{
  "hidden_size": 640,
  "num_key_value_heads": 10,
  "intermediate_size": 2560,
  "vocab_size": 32768,
  "hidden_act": "tanh_gelu",
  "qk_norm": false,
  "init": "trunc",
  "init_std_up": 0.0173,
  "learning_rate": 0.00216,
  "lr_mult_qkv": 0.4,
  "warmup_steps": 200,
  "schedule": "wsd",
  "max_seq_len": 512,
  "doc_mask": true,
  "max_steps": 6844
}
MLP neurons of a small language model. Each row is named by its layer, matrix (down: output weights) and neuron, and shows model dimensions 213-340. Each number is 128 + 32 x the weight over its row's rms, rounded and kept within 0 to 255. Numbers have three digits each.
After each neuron's rows is what it responds to, as a language model described it from the Wikipedia text at the highest values.

L5.down599:079110123166155144116172093106153134147128107109188158188096077139129106164151119074095149127100105192131163204102106158125092146107095107130137174174153126179112078167119137107164111068089105122129144172124134148117151092123105102115081093116147175109087123125077159132138159119160153130117124113079077156115089119125183132158171145138129120172075097153142140117122092148110154121142
Description: Range and pair joiners. Connectors midway through a span or pair: en dashes in year ranges (1992–1993, 2020–21) and "and" joining coordinated nouns (bravery and courage).

L5.down1337:124105082106095163096090093142170120148142133156151145148126122170122127123147097148140139106169170190091149111159116141118100130105119115118136064102180139156105177100102114113138099143141096133162176117117094092088089113140114203128132152166162141093134074137118054172122146121129172124132127089058095135140159095143128121120154139153144094142136111148112137103127133087151106210131
Description: Possessive determiners. Possessive words just before the owned noun: his, her, their, and the 's or ' after names, e.g. his father, Darlene's friend.

L3.down1046:094092153133147133154138106150122127176172190090140128147139151137072098190113117121129051156184167164091155163082082138172164109145117142109123154095216155095097099059142105092170110128111185083101104125127126141132076124151114092175096169140159142119191114157179159168090123123145136092119185135103129130117131122092182135169098136128112121164113152167144120116108094186121119138154
Description: Possessive 's marker. The "s" of a possessive 's after a name or noun, often starting a sentence about a person's work or role, e.g. Drinfeld's work; also His/Their.

L7.down1008:126120177123116169106074126147148137136128112072228157152104110153091141069151133124139115079114156186119107123109130092156081169147161135138198121167100102089094048100159105078086090109163158116093098112131139135122094151127063095149150082133135107091132093079149145141138103146121126106127092180101090130197140165171216154128124125149061097153136145160130120200117104129168083182117
Description: Possessive before noun. Possessive markers such as 's after a name, his, her and their, just before a possessed noun like father, life or career, e.g. Madonna's childhood, his career; occasionally == section-heading markers.

L3.down1247:128165110158141043127110134128127098150096121084084132182133152167144130158114152141136093094080128132094190147137129123155134119160170147140159130145141117114199069115078038153135105137047073113114120117127130107149128144154078113061164117181178108122161128116180147096136123105080107170169096136090120139138080154127134150136114161069085113163130158116139170082144157162126163168105
Description: Table row breaks. Line breaks that end a table header or data row in Wikipedia tables (standings, exit lists, discographies), plus occasional mid-word pieces of rare names, such as Div-iz-ia and Av-od-ah.

L7.down1092:136147106139172167169151152075117153154176106079068152113196154149137152087117108139119124136187185216104100082142065124157111121135114175144133120133127164160156138136131183108167119159088169099119120084127130148118133165109136138127147107089135130096151114161100082126135137168150129129151109116064187159195129198117143107103132150135118132075119108120095189118121145155160141148096
Description: Prepositions in prose. Prepositions such as in, of, for, by, with, to, often starting a phrase after a clause or sentence start, as in some of, in October, by contrast.

L7.down1563:086118106148065154122138094175082172134074185208102131070162118121120154076145135144159091137154168083116127116124144122139112175117113162075135157141095170131119095090165133116147143121126056126111118063128140123142103033111069186153112101096173198157174070154142071134124136139147106154171123167124116160078158100118078144113109196088117126110122153108202149179146124150153110139152
Description: Second subword piece. Second token of a word split into pieces, usually right after a lone initial capital letter in names and rare words, e.g. B-li-da, V-ener-eal, N-ey-land, also "." in "100.00".

L3.down1526:099132139127137145072123147128088120102154157125103134129081163129163148125149135146108169147137129080131134115077079131096147115105139124187131122157113139096130089124152116126093098152114119079111105097092184147167112186187083077172120187124097174145073101148132158186105128134165102145094146159175094138105128172123094162134163119085147121146077152135085160138109208147095129090118
Description: Preposition before a date. Prepositions like on and in, plus possessive 's or a closing parenthesis, that end a phrase and precede a date or place, e.g. released on, published in.

L5.down2333:189124144084148152070163115180126093151131158194167111114127131112079148174089140089133166106125146065130110128129105128151105144151116151142120196134129127128109079122121184131103125109152115103181127104127078162073097145154128107122117130096153129128099103188120103124080102173127107134164111145156112137110094171067144110134082127107129082114157172108175151140176140103131054141145
Description: Name and table starts. First piece of a proper name or cell entry in lists and tables, often a capital letter, such as Zol(tán), Th(ierry), V(anguard).

L3.down289:124138059106141158136090160090151165142062134133100114161157140108117111118113194096206141111154146119128155134139032107100188108136154124087152155087147149084120117130156093131126077078150127133128116083170118160098076088153157115113129128158117131197104161098134085107125133127106117153087109126085136135128094168150131126096191187126145100171077152144164178103138089180103124109145
Description: Infobox and table fields. Tokens inside Wikipedia infobox fields and table headers, mainly field-name starts and parentheses or separators, e.g. Position(s), Original network, (aged 52), coordinate slashes.

L7.down1650:145128101121102109100087114116093142097140161117116102083156099123125088077078230165169067152142121121097121183097120146127111111193115055166101133147153140132164099163188175183131112132179075103171131163088133197149104103124140163151147167145127094186135188130169158131126078152143137120172155122128130119150150109152130094129134212135143067143091150201114132079141087137127115087162
Description: Table cell separators. Pipe separators and header cells in Wikipedia tables, strongest right after "Total votes" (election results), also Census, District, GF; weakly, of/in in prose.

L5.down1995:115085145172069096084177182104133108064129155117062142115069127132176146129135106092080184116132097113164116147132193129076153123175154111094184170122090051156115164093170104168138159163123134135099048193098132138155113125150144115098089142131129110105148050121103101165118207156136094142135097164123136136160120112142069180131142126129161107102114181152115152189168040086168169125143
Description: Infobox and table fields. Separators and values in infobox fields and wiki tables, such as pipe cells, the colon after Website or Parish, and numbers like 72 or 0.

L3.down897:140163103104119179118113124085111141125150167096083050101135112186075126138138153134115148099136101126142165091132144199142197103123121181100096126115133108070155096069141123130108118144119126080147117086122083144131141093153114143134168148104076144165160124126159157120122072154184125127111081149135145163156186148061139119130117096134186163090106151120117125135141160152134104087155
Description: Mid-word fragments in names. Word-piece tokens early inside proper names, foreign words or titles, often accented letters, such as Gr-é-goire, P-ó-lya, Who-opi, and fragments in tables and lists.

L5.down833:085107098080140083053149147122100122107137143056136105197165142125161086147077077148159158121102126202096100166137153126128159135104076116192153108106191125179140147105183109109126055139100128176146094145173097106126159073124125146210147098131099134144135052139108177104091119157097145114069194186061138138155069175147149129162108207139076141156111114140116146054148172122165104087164
Description: Before dates and year spans. Dashes between years in life spans or periods (1851–1935, 1887–1909), plus words like died, founded, commenced, r., years that precede a year.

L7.down759:136078175076091158109085148122143097062142152113112169106127074130130145128143120103099119110157090068105131137111138168148135135150170129099131137166160140122115137078113105115065083113088089107143179134133111118110150097157158155112135130126101162165132137117105126117117071071168115121143141028157140179143068067139084132136118085140114144141104127120095205171148171123155152080133
Description: Before an upcoming date. Event verbs, prepositions and colons just before a date, such as died, decommissioned, founded, released, On, or Released: in tables.

L7.down2330:132136097127111184142119155075209143132134148156121130184074148132141242117143144067120150060132096117151138110189147100124129057116178104155100109138126122138133162148127166116201167073119071122134166103125084074121114178127061101143097114190131101139125141098157127134126123146128122149109147190158147150114121133093140136167118125142101154110095137134125130110163138128144146157130
Description: Mid-number prediction points. Tokens just before the rest of a number: decimal points in statistics tables, year prefixes after "born" or "(", degree signs in coordinates, and month names after "on" (17.68, 1971, April 3).

L3.down1710:170145140109166110147094128154128182092138142126174067136132076072093158033140104142104146076148104125107141118075093122140050121079166145103213201112087110088160113109158125184207165120142106118148075094151067204101112183157086109124091163136131130124150089081141129205151158087096161151084174082087158124154111153135102182166135120142141124098125143071116133113206105114131100125111
Description: Coordinating conjunctions between nouns. Mostly "and" (also "or", "&", "/") joining two noun phrases, as in rights and liabilities, jobs and education, gays and lesbians.

L7.down2323:225123121079162135192146124156077102091147078131190132115175194108124084127116122095113095120099190185136138199117079168087122179160085102109126097133128100123163084152096141122102144115105110140101135140082113169174108095162083100150112110136182110124187083071126085091108167139148125118168163150139074136120140101142166108114190174180108109098098108193112115157159177068174152095159
Description: Quantity word before plural noun. Number words and quantifiers right before a plural count noun, such as two, three, several, other, many, as in two routes, nine drafts, seven years.

L5.down2452:161134115086165124088094106096099160187192149100149102122081098107137100092088160228146148149187112129137129114112161152132079251149073183084163115102135100081114138165136174128075120121194121109127142118108115089150119132091090124173154169169110148158090112116126115129155139159141155080064188161173103072133098125197119149132141095146156143163075083136130156166094158124080121176185
Description: Infobox field labels. Tokens that begin or complete a key label in Wikipedia infobox lines and table rows, just before the colon or cell value, such as Publisher, No. of seasons, Sport, and row-opening pipes.

L5.down1985:089160136112136109173126160050144195178132111149171138172114122136155102109142147095133092090176104220107113056112109152117115201159068151099100139133121150106152141133105121106146189144138163128052105106112132129173069130188158169115090135138157090089205078147114132128187133089122145150136138113131101132131128110178128174164175139116135128146197121157142171129074126086138176171107
Description: Prenominal modifier endings. Final piece of a modifier word directly before the noun it modifies, often after a hyphen, as in English-language, state-owned, castellated, headless.

L3.down1260:165123103089174072119078130152173144088150144128172111096172106127135138069123148087081166117108097095199183116136113172116126139128111142134062125123151085168151063139119170076114109163172203109065117126098193148141158132129023182122091091140126159164179063138125133078180142112106125137107105115106121154160161080153144138158142113128099095083073169180170120129102149085148133140117
Description: Prepositions before noun phrases. Prepositions, mostly with, of, to, in, that open a following noun phrase ("shared with neighboring", "reacts with both"); also "same year" and line breaks after football score lines.

L5.down1738:119099108192156097081129138116111116158165152136121130178165153115128169120086106113091155114124144132170079148142147131176133146111100177170122085170124105167081176218161140162138151164115162112155178118142189141167054112128162153145128160139135075132130140115113100053128029152052098098076152068088109093106122105103155130110123095129134082125075152191087109083119159117048169092067
Description: Table row breaks. Line breaks ending a wiki table row (after the closing |), mainly header rows and vote-result tables; also list-item dashes and some "the"/"as".

L5.down1251:140078156088086184131154104089180138086113140113107192170157097123149140127085063104099117110112126125092142141119107076093122133152147161151131095095179107145146145105125102087104132118115144122129135164156081127088163120155129135121107159128097142135101096115068149135082041095139132180158058073116110093125136141143155134150077109180087151131118123094133194073194145111165155141107
Description: Before an event's date. Event verbs or words right before a date or time phrase in biographies and histories, such as closed, released, completed, and in before a year.

L5.down2152:167141108121133107144145137128064131115104148162129145126079153111124064123068081176139149111187101166065101087183127158105203132145112053108161140091143092087117105148115086139127137086034163152087082106099131082138149142113084128124122152132173116139137112125153131167151102165059115129104110160122157160187129132133096115106124110170105096116078173151186155107153124033124088099113
Description: Number and quantity determiners. Number words and quantifiers that open a noun phrase before its head noun, such as two, several, a, few, some, no, or digits like 2.

L5.down2066:154114105142101166177098134105125105160069122117162144146113117140117124092124101129153150132186097141171101097154120151110142105146157133131177171090112140086127119082126167089143115126120115158151201090130083159122118106089130083206090155136222141123181121072122150110161057101125112155165185132118114126102137162139181084153152096101197104115183146084129151123156109166124087052158
Description: Table cell separators. Pipe separators and trailing decimals like the 00 in 100.00% in wiki tables of election results and statistics; also scattered mid-word fragments (Ch-ener-y, Ma-usol-eum).

L5.down2393:067100076172094155123105108172123155109125089137108113114151199255101139115065059164180144174074135142173111131054116173145070110136121117139140204113090054178140123121090060111183179060085136093104153122118100150108152176120109119207123071141117147130094144083114138139096104160109131101147137133101165070134096104113115192136109113212103056168140167106127149145094094163135084126105
Description: Interrupted auxiliary complements. Tokens right after an auxiliary or copula (was, are, has, would) that open an aside or complement, e.g. comma before "however", "to", "in".

L7.down1624:120135123097097161122112136118108100151161139078125074089115111120152154129156129071119146124120089188132108129150174155207158150103092138126123113114109110161121136163146134131091110128080102106187158060127160095109161142128126134186153163083137160136106087131123093136101119087152126058137130108151110157120139060158112133135103164137132126124134095127112143098132134094106129115110
Description: Before a date or origin. Words that introduce an upcoming date or origin detail, mainly "born" inside biography parentheses, plus launched, published, Founded:, Release:, as of, created/written by.

L3.down684:153140147146145123159168154191180163169127127100133163127122159117194144174141087126136114136158112143129167117113100113101161119105107136125160147131123133112113159125200159089123116143084130084113153198148105166108083096072101111142132130064133114099163131154138102134140129193080148175110081121157112181170092167121164149072138134128113069110194122101108187101115092084122114133177
Description: Compound-completing pieces. Final piece of a fixed multi-part name, abbreviation or hyphenated compound, such as York in New York, U.S., Monte Carlo, easy-going.

L7.down1764:110137121154096125130081122126145108104116134129155087102116148050139105095042071084151091130074139112160155171122091144072173157146104114170072135153116156112166147095116152142095147133124185088056088169133102135159158165078154134144144140101147154174076157088127091147093099136161137117167148139138081074140093139132098106083185130116142136137082129115132061116085145181193143143146
Description: Coordinate and section separators. Mainly the slash between degree-minute-second coordinates and their decimal form (46°36′24″N 120°30′21″W / 46.6). Weaker on blank lines ending infobox lists or reference blocks, en dashes in year ranges (1950–51), and scattered mid-sentence pieces.

L3.down1371:096130157096116157137108170128115101131114144115121121190095124115168189124119099086107164127105175121156238106140094134106152147143087080155147092168123101127155151167131160107187094131139045080124069131135090198130135174115105092119105159146139089129122097075137106107102112144119112115085106095127135151194144144158153085143130133104083156158165122190123116085124077090050097127106
Description: Start of structured fields. First token of a value right after an opening parenthesis or table-cell bar, e.g. (born, (J.T., | Zane, plus decimal points in statistics.

L3.down120:169110104140134094122149090074157104158143050072121064152155171132124062155156174146166119116137149175120172125173088131141118138167101144118114116145129142129190121093133117132160128171101153131105097119112130195139127227100127146124123156179102076139140111103148140141108122120084111128125117166099078151167076096086201125127132156134131138131136203127111160106131148104099110096084
Description: Quantifier after verb. Numbers and quantity words opening a noun phrase right after a verb, "and", or "of", e.g. "two", "both", "several"; sometimes the verb itself, e.g. "served".

L7.down1699:130136134081113135123152147168159101120121168119120132146138141099096108113163122124103172116133141077136129168097137140127124117123111126147116101128155143168090189100096182143136183100112139030150107148099176107093170121121117124170150127098109128110039090107144153087147112093180078192111152117101178104145115051123097063091143182080148133106124130135097159128049189139068209138163
Description: Mid-proper-name pieces. Word pieces inside multiword proper names, especially places and institutions, such as National in Arlington National Cemetery, County, State, and name initials.

L7.down292:101093130118173149167182040127201127149102105107124162140124204116076173076150122148157078149124087132153128113164153189141131111189073127186085134130104150089129170077190175116109191150153137107179187147089113134130138142181141117158177125109144117088180148189115146096109145130167118139111063141075100107140123117123086193094102120182135132106110154146127123152149103096150114121163
Description: Table header line ends. Fires mainly on the line break ending a markdown table's header row, e.g. "| Party | Candidate | Votes |", before the divider; weaker on subject-starting "which" or "It".

L3.down1865:131165119102179100136086111089175158133075073065114105135161163128144093153178115128130139137104093133054130158112151093091149139088109138138163160184121026119065113150161136138111148117119134095077108159154134137096070130168185158145109150083180149127111153106101151137072131107190157116120130150113144100101128122091091102188133090138132124179195070055081121084145189101054098117164
Description: Wikitable cell separators. Pipe separators and cell values in Wikipedia tables, especially before 100.00% vote totals, headers like Time, and years; prose tokens like to/who are weaker.